From a checkpoint of a small transformer trained on Wikipedia.
Size: 15 layers, width 224, 5 heads of 32, MLP 576 GeGLU, vocabulary 4096, 8.88M parameters.
Architecture: RMSNorm before each block, rotary positions, tied embeddings.
Training: 430M tokens, 6560 steps.
MLP neurons of a small language model. Each row is named by its layer, matrix (gate and up: input weights) and neuron, and shows model dimensions 48-143. Each number is 50 + 10 x the weight over its row's rms, rounded and kept within 0 to 99. A neuron's up and down rows have the sign that makes its largest values positive.
After each neuron's rows, "fires on" lists the tokens most often at its 100 highest values on Wikipedia text that the model never trained on. A number after a token or word is its count.

L4.gate25:40 39 37 43 49 63 49 44 63 48 59 54 66 45 43 74 48 48 41 51 61 51 45 62 47 52 52 48 43 59 34 70 42 73 54 67 53 60 61 47 38 55 53 51 45 41 41 22 57 61 48 63 54 55 47 37 40 46 41 61 57 50 31 48 54 59 57 45 58 40 50 61 57 41 52 56 51 55 30 44 46 55 54 44 68 52 52 50 61 54 52 56 66 43 27 46
L4.up25:41 58 47 41 35 62 67 62 71 56 52 55 67 50 44 66 49 39 33 59 54 53 36 61 42 40 66 55 34 63 47 49 34 73 40 62 33 56 54 40 36 56 70 41 46 50 41 23 69 61 58 53 58 38 43 49 43 55 43 56 54 52 30 43 56 59 60 41 55 49 55 59 57 45 54 47 47 45 36 45 46 45 62 51 54 52 51 40 52 63 36 50 60 36 47 51
fires on: ". " 24, "; " 16, "but " 15, "that " 14, "because " 13, ", " 6

L8.gate82:36 55 49 35 45 43 58 49 46 40 33 38 40 70 51 49 52 43 37 60 68 44 48 57 34 42 60 20 41 40 33 44 57 61 41 61 49 52 55 57 48 40 46 57 46 52 45 39 53 48 60 55 56 63 48 48 49 32 29 73 35 63 44 51 47 40 49 73 66 42 46 56 32 29 61 48 65 39 33 55 49 59 47 45 66 52 33 51 63 40 32 65 56 69 47 27
L8.up82:44 51 31 58 75 59 64 34 59 35 36 49 56 57 35 59 43 70 44 55 50 57 51 37 62 52 55 37 39 56 59 63 20 61 38 59 43 52 66 45 61 52 34 63 48 53 49 51 58 63 69 54 46 50 62 49 51 46 48 51 41 36 42 47 66 42 57 51 53 37 47 55 45 34 48 51 64 36 42 37 56 43 66 61 56 34 60 41 57 61 46 72 57 44 64 45
fires on: ". " 92, "). " 8

L8.gate52:55 37 57 44 44 45 43 46 33 68 60 50 41 44 42 48 45 63 67 51 61 44 52 52 43 50 57 52 61 46 38 37 46 53 41 58 70 48 36 48 62 54 59 64 46 33 69 52 50 49 63 57 39 38 69 50 53 52 61 52 36 33 43 32 51 59 59 49 42 68 39 37 43 47 48 54 44 47 50 52 53 36 64 64 56 52 65 55 36 59 60 62 63 47 64 41
L8.up52:61 57 45 54 47 54 49 55 36 42 46 44 34 65 54 64 48 39 63 44 40 31 49 38 66 44 37 68 43 53 55 56 48 55 38 53 51 48 46 42 43 50 52 64 51 56 57 55 58 47 41 52 51 52 37 68 55 44 52 58 37 44 51 60 57 29 49 60 35 53 56 55 48 49 36 61 29 64 56 60 46 55 58 52 51 47 47 50 46 49 43 41 59 60 48 45
fires on: "used " 22, "ed " 12, "ted " 8, "er" 7, "found " 7, "ated " 6

L4.gate402:57 56 53 52 58 48 29 56 53 41 47 51 55 43 67 59 45 41 46 50 51 45 27 59 49 59 39 49 38 51 60 54 45 38 56 57 48 42 56 54 44 52 56 54 42 56 34 34 58 50 71 51 47 48 27 48 57 50 55 53 58 50 44 48 29 56 47 49 47 57 51 25 44 56 51 60 46 46 64 81 41 51 69 56 46 57 59 61 41 53 54 58 39 53 19 43
L4.up402:56 67 63 53 60 65 31 34 48 60 50 50 32 55 45 52 54 61 46 47 49 45 30 51 48 52 34 40 61 63 44 45 55 53 32 61 38 44 41 54 53 59 63 39 47 65 41 38 38 49 51 68 61 52 53 39 39 35 49 49 46 51 43 41 38 59 54 52 36 46 39 43 50 51 49 55 43 56 27 59 59 63 74 46 43 44 37 46 54 53 45 51 50 46 24 48
fires on: "tion " 18, "ality " 14, "ation " 13, "th " 6, "y " 5, "change " 5

L11.gate91:45 53 43 30 44 37 57 45 42 55 49 65 44 57 46 55 49 49 57 63 47 47 44 37 40 43 64 39 54 73 69 45 45 45 36 66 50 53 54 73 49 49 49 51 52 56 46 52 61 47 51 46 61 58 46 58 48 48 39 52 43 36 49 43 53 48 42 71 45 52 53 47 48 40 47 44 69 51 34 45 47 68 53 43 59 42 68 31 59 50 49 65 42 51 40 45
L11.up91:52 56 60 60 57 38 56 51 44 55 57 71 58 61 50 55 52 46 45 34 50 61 27 34 69 38 58 52 31 67 52 51 33 38 37 62 33 54 49 54 54 38 52 54 56 56 60 40 69 42 48 44 47 46 35 64 42 59 41 53 45 43 40 47 67 58 47 55 40 53 48 30 51 50 60 55 49 56 48 48 71 26 46 48 49 49 61 50 49 38 48 62 40 68 40 70
fires on: "\n" 38, ") " 16, "\n\n" 14, ". " 10

L10.gate314:61 37 47 45 40 59 43 51 51 39 53 55 36 63 49 50 69 37 57 59 51 47 55 36 54 54 55 47 49 45 37 39 53 50 42 66 56 62 52 37 35 39 47 53 50 54 46 41 45 51 58 74 27 64 46 60 35 34 57 60 51 60 59 51 40 51 38 48 50 56 43 52 39 48 48 54 46 44 52 35 60 51 46 45 62 34 62 23 34 56 36 56 45 54 66 45
L10.up314:63 32 55 59 33 43 46 53 63 47 53 41 67 60 64 52 60 57 53 65 36 45 63 51 53 62 48 66 45 54 41 52 49 48 47 61 35 76 71 47 59 36 47 35 42 51 62 42 53 55 42 54 50 51 65 45 54 45 55 42 58 51 60 49 35 46 44 47 47 48 55 41 59 56 65 46 54 52 54 58 42 55 45 48 59 31 64 64 53 72 38 67 43 56 43 47
fires on: "Br" 31, "r" 28, "Gl" 13, "Pr" 7, "Kr" 6, "Str" 5

L10.gate55:50 24 49 55 46 37 42 36 46 58 36 66 38 43 57 62 45 62 60 41 41 51 50 58 53 43 57 54 59 68 47 44 58 41 45 51 70 41 36 53 21 53 49 71 49 57 39 45 49 54 44 38 49 47 59 53 67 58 30 51 53 52 37 55 52 53 74 58 48 48 60 42 47 61 59 38 62 56 48 56 52 49 38 47 44 37 48 74 62 55 72 51 51 51 48 54
L10.up55:58 43 38 63 51 34 40 39 61 41 37 59 36 44 40 48 52 45 69 49 50 58 43 45 58 46 46 50 49 45 73 47 50 19 38 49 44 35 73 43 57 44 37 60 50 46 31 54 54 48 50 41 58 29 47 43 63 62 52 59 62 55 56 39 49 56 30 58 63 48 48 68 46 59 45 56 37 55 46 41 41 50 54 50 55 46 52 42 56 62 43 24 53 46 57 62
fires on: "Sc" 28, "sc" 26, "ing" 11, "enc" 7, "ed" 7, "ent" 5

L6.gate192:57 61 53 59 61 58 53 51 51 61 42 53 60 41 48 36 56 47 35 47 29 45 46 52 37 47 55 58 51 36 62 50 42 29 43 60 51 34 54 41 72 37 39 39 68 49 52 43 48 60 41 40 48 43 45 38 45 40 44 56 48 47 54 43 43 41 50 45 47 55 73 36 52 37 48 50 56 49 49 62 49 61 48 42 60 52 59 42 51 56 49 66 48 45 48 35
L6.up192:50 40 52 60 58 53 53 46 44 46 61 48 46 64 49 49 56 47 41 43 56 42 59 51 60 54 48 62 49 32 42 43 48 60 44 59 43 42 49 50 53 58 34 62 40 36 45 58 44 34 49 60 46 72 54 37 43 63 69 65 30 56 52 69 37 63 43 36 55 50 53 37 53 45 42 52 48 66 59 56 71 37 52 55 57 46 45 48 45 53 47 75 60 54 73 51
fires on: "exp" 21, "ce" 15, "ann" 7, "ern" 4, "leg" 4, "pr" 4

L8.gate335:53 58 57 47 50 54 53 44 47 57 53 49 50 57 52 57 54 58 54 35 45 42 45 50 64 49 73 48 54 72 62 52 38 26 51 58 43 40 52 66 47 63 65 57 43 50 51 61 70 45 59 46 62 52 51 64 43 36 34 40 55 35 42 49 60 61 31 40 39 44 64 35 38 42 65 50 37 65 28 50 50 56 52 32 46 35 51 45 41 58 42 45 56 61 52 59
L8.up335:46 46 31 50 44 47 44 29 45 62 48 44 50 62 53 66 59 54 47 37 50 53 48 55 58 41 75 55 47 64 66 48 42 35 40 53 44 48 49 64 56 66 59 40 51 49 49 46 67 45 53 39 56 48 41 50 29 31 25 45 61 37 40 43 44 70 43 45 37 42 56 38 35 51 54 47 45 53 28 49 57 54 41 35 42 34 48 57 45 46 42 47 66 72 53 52
fires on: "\n\n" 41, ". " 27, ") " 14, ", " 7, "\" " 4

L11.gate119:38 44 68 55 60 50 30 53 64 46 55 76 37 38 40 50 45 40 41 68 48 54 61 50 59 39 34 41 57 59 63 58 54 29 44 63 75 52 53 58 49 37 61 50 52 45 61 43 51 41 44 46 54 48 56 50 46 54 45 54 46 56 42 51 56 62 43 71 57 41 49 40 20 36 54 49 43 54 59 49 68 57 58 57 39 39 43 66 52 38 42 49 40 45 53 41
L11.up119:58 56 54 40 35 57 37 50 49 69 35 42 35 37 66 34 61 38 54 37 68 64 55 38 53 53 36 43 48 59 65 63 45 42 48 45 49 43 69 39 45 55 34 53 45 51 52 52 34 39 52 50 63 36 50 54 62 62 43 46 67 61 53 28 41 52 52 56 59 39 67 55 49 46 70 56 28 58 41 44 38 50 62 44 41 55 51 47 56 40 48 64 40 51 63 65
fires on: "sc" 33, "Sc" 23, "sp" 13, "am" 7

L6.gate523:62 44 57 62 49 49 39 54 51 55 50 36 60 47 38 55 53 50 59 57 67 47 45 52 69 52 54 78 63 34 48 61 59 70 61 42 66 40 37 43 44 55 62 49 48 48 47 40 35 65 36 32 51 60 77 51 48 37 52 51 48 54 45 40 61 64 71 63 52 37 39 36 56 35 44 63 61 50 49 41 41 47 50 52 49 52 49 60 54 62 42 57 57 51 49 47
L6.up523:50 58 63 44 53 46 44 49 47 67 46 52 29 63 37 55 44 52 38 58 50 60 44 60 77 49 48 53 39 57 66 42 47 45 63 58 49 38 37 54 49 48 42 34 49 59 49 56 40 53 60 48 49 31 43 38 56 51 45 49 63 31 61 56 62 56 56 54 40 44 43 42 39 60 38 53 50 53 49 51 37 46 69 60 70 61 60 67 59 63 62 50 47 54 41 49
fires on: "vol" 20, "et " 12, "of " 10, "Vol" 7, "um" 7, "ib" 5

L3.gate564:48 60 32 50 59 38 54 53 35 42 41 46 59 50 47 42 36 52 43 51 54 68 47 57 45 35 57 47 18 52 61 42 53 51 46 71 62 71 52 63 48 57 47 66 57 67 55 81 84 54 59 53 45 39 44 65 20 33 45 58 40 66 48 45 50 48 45 58 61 45 50 44 44 45 51 30 52 31 47 51 53 49 51 40 43 51 36 47 55 65 30 55 47 45 45 43
L3.up564:40 62 55 52 55 65 72 50 64 44 37 48 52 55 46 50 43 42 51 50 47 64 47 28 50 42 68 38 38 75 43 50 40 44 53 40 53 54 50 46 70 56 40 42 48 42 44 57 51 43 51 62 47 69 35 51 44 60 32 60 61 31 44 52 60 53 46 51 62 40 51 44 56 40 52 56 42 54 38 40 51 48 54 41 40 51 70 47 51 66 29 65 51 55 31 70
fires on: ". " 83, "im " 6, "o" 5

L3.gate546:48 39 37 54 58 53 59 77 54 45 45 45 62 48 42 57 49 50 51 43 48 51 41 49 49 43 47 68 60 45 68 43 63 57 57 36 46 61 47 56 57 70 48 49 43 60 44 44 54 56 62 43 51 41 79 55 55 62 72 32 61 42 44 49 42 58 45 53 47 26 59 68 65 42 53 27 45 54 48 41 41 61 55 69 50 39 63 58 69 34 38 51 14 55 41 43
L3.up546:35 37 54 44 64 57 56 49 60 49 46 37 40 45 62 47 66 52 43 49 55 53 42 53 67 49 44 50 43 53 68 53 68 49 49 54 34 58 41 59 54 57 42 35 34 73 49 51 59 67 37 53 45 40 73 56 61 53 54 44 67 43 49 41 49 63 56 46 67 37 58 59 52 57 31 46 48 61 52 44 51 62 47 61 62 39 45 59 53 57 48 62 44 57 58 43
fires on: "and " 75, "& " 18, "× " 5

L6.gate207:42 57 48 49 64 47 49 40 56 51 53 44 51 46 43 46 31 43 54 43 52 53 40 50 58 49 69 62 48 32 57 44 42 54 67 43 71 62 51 38 50 63 61 50 44 51 48 45 56 32 61 52 26 48 66 54 57 47 58 42 56 53 27 54 55 44 42 35 38 42 56 50 64 35 49 40 64 44 70 40 45 47 60 53 44 42 55 48 52 48 63 53 51 47 60 51
L6.up207:36 34 59 48 68 41 35 52 46 48 49 41 35 54 46 41 43 35 45 62 33 44 61 44 53 48 46 45 41 50 66 40 50 36 38 37 52 45 64 45 63 71 56 54 47 48 50 48 53 46 40 68 44 55 61 63 47 59 42 43 53 49 59 49 55 40 52 53 56 42 41 51 29 53 39 49 56 59 41 41 44 64 45 67 45 43 43 67 54 58 34 50 53 51 47 56
fires on: ", " 20, " " 13, "and " 9, "; " 8, "as " 6, ": " 6

L4.gate566:49 43 51 54 50 48 41 45 51 42 53 51 35 49 53 73 52 43 55 48 51 45 47 54 44 46 43 44 51 59 52 26 56 49 46 53 50 49 42 48 48 35 47 66 36 41 60 30 34 49 42 56 53 48 59 37 45 41 41 48 54 39 28 51 60 53 62 52 38 45 54 56 58 38 37 49 44 69 30 57 58 45 48 48 50 52 54 44 37 48 54 42 58 62 61 51
L4.up566:61 44 45 37 39 29 66 45 42 37 33 36 43 70 80 50 51 39 45 42 71 56 53 46 62 45 48 69 29 49 59 42 59 38 40 53 51 44 53 54 45 44 47 47 51 50 44 53 42 55 45 56 51 50 40 54 59 40 54 57 53 43 55 37 69 44 39 54 57 60 45 54 68 42 48 47 59 48 53 33 23 61 45 41 39 44 57 49 55 51 43 38 45 38 39 61
fires on: "it" 37, "published " 14, "used " 11, "ted " 8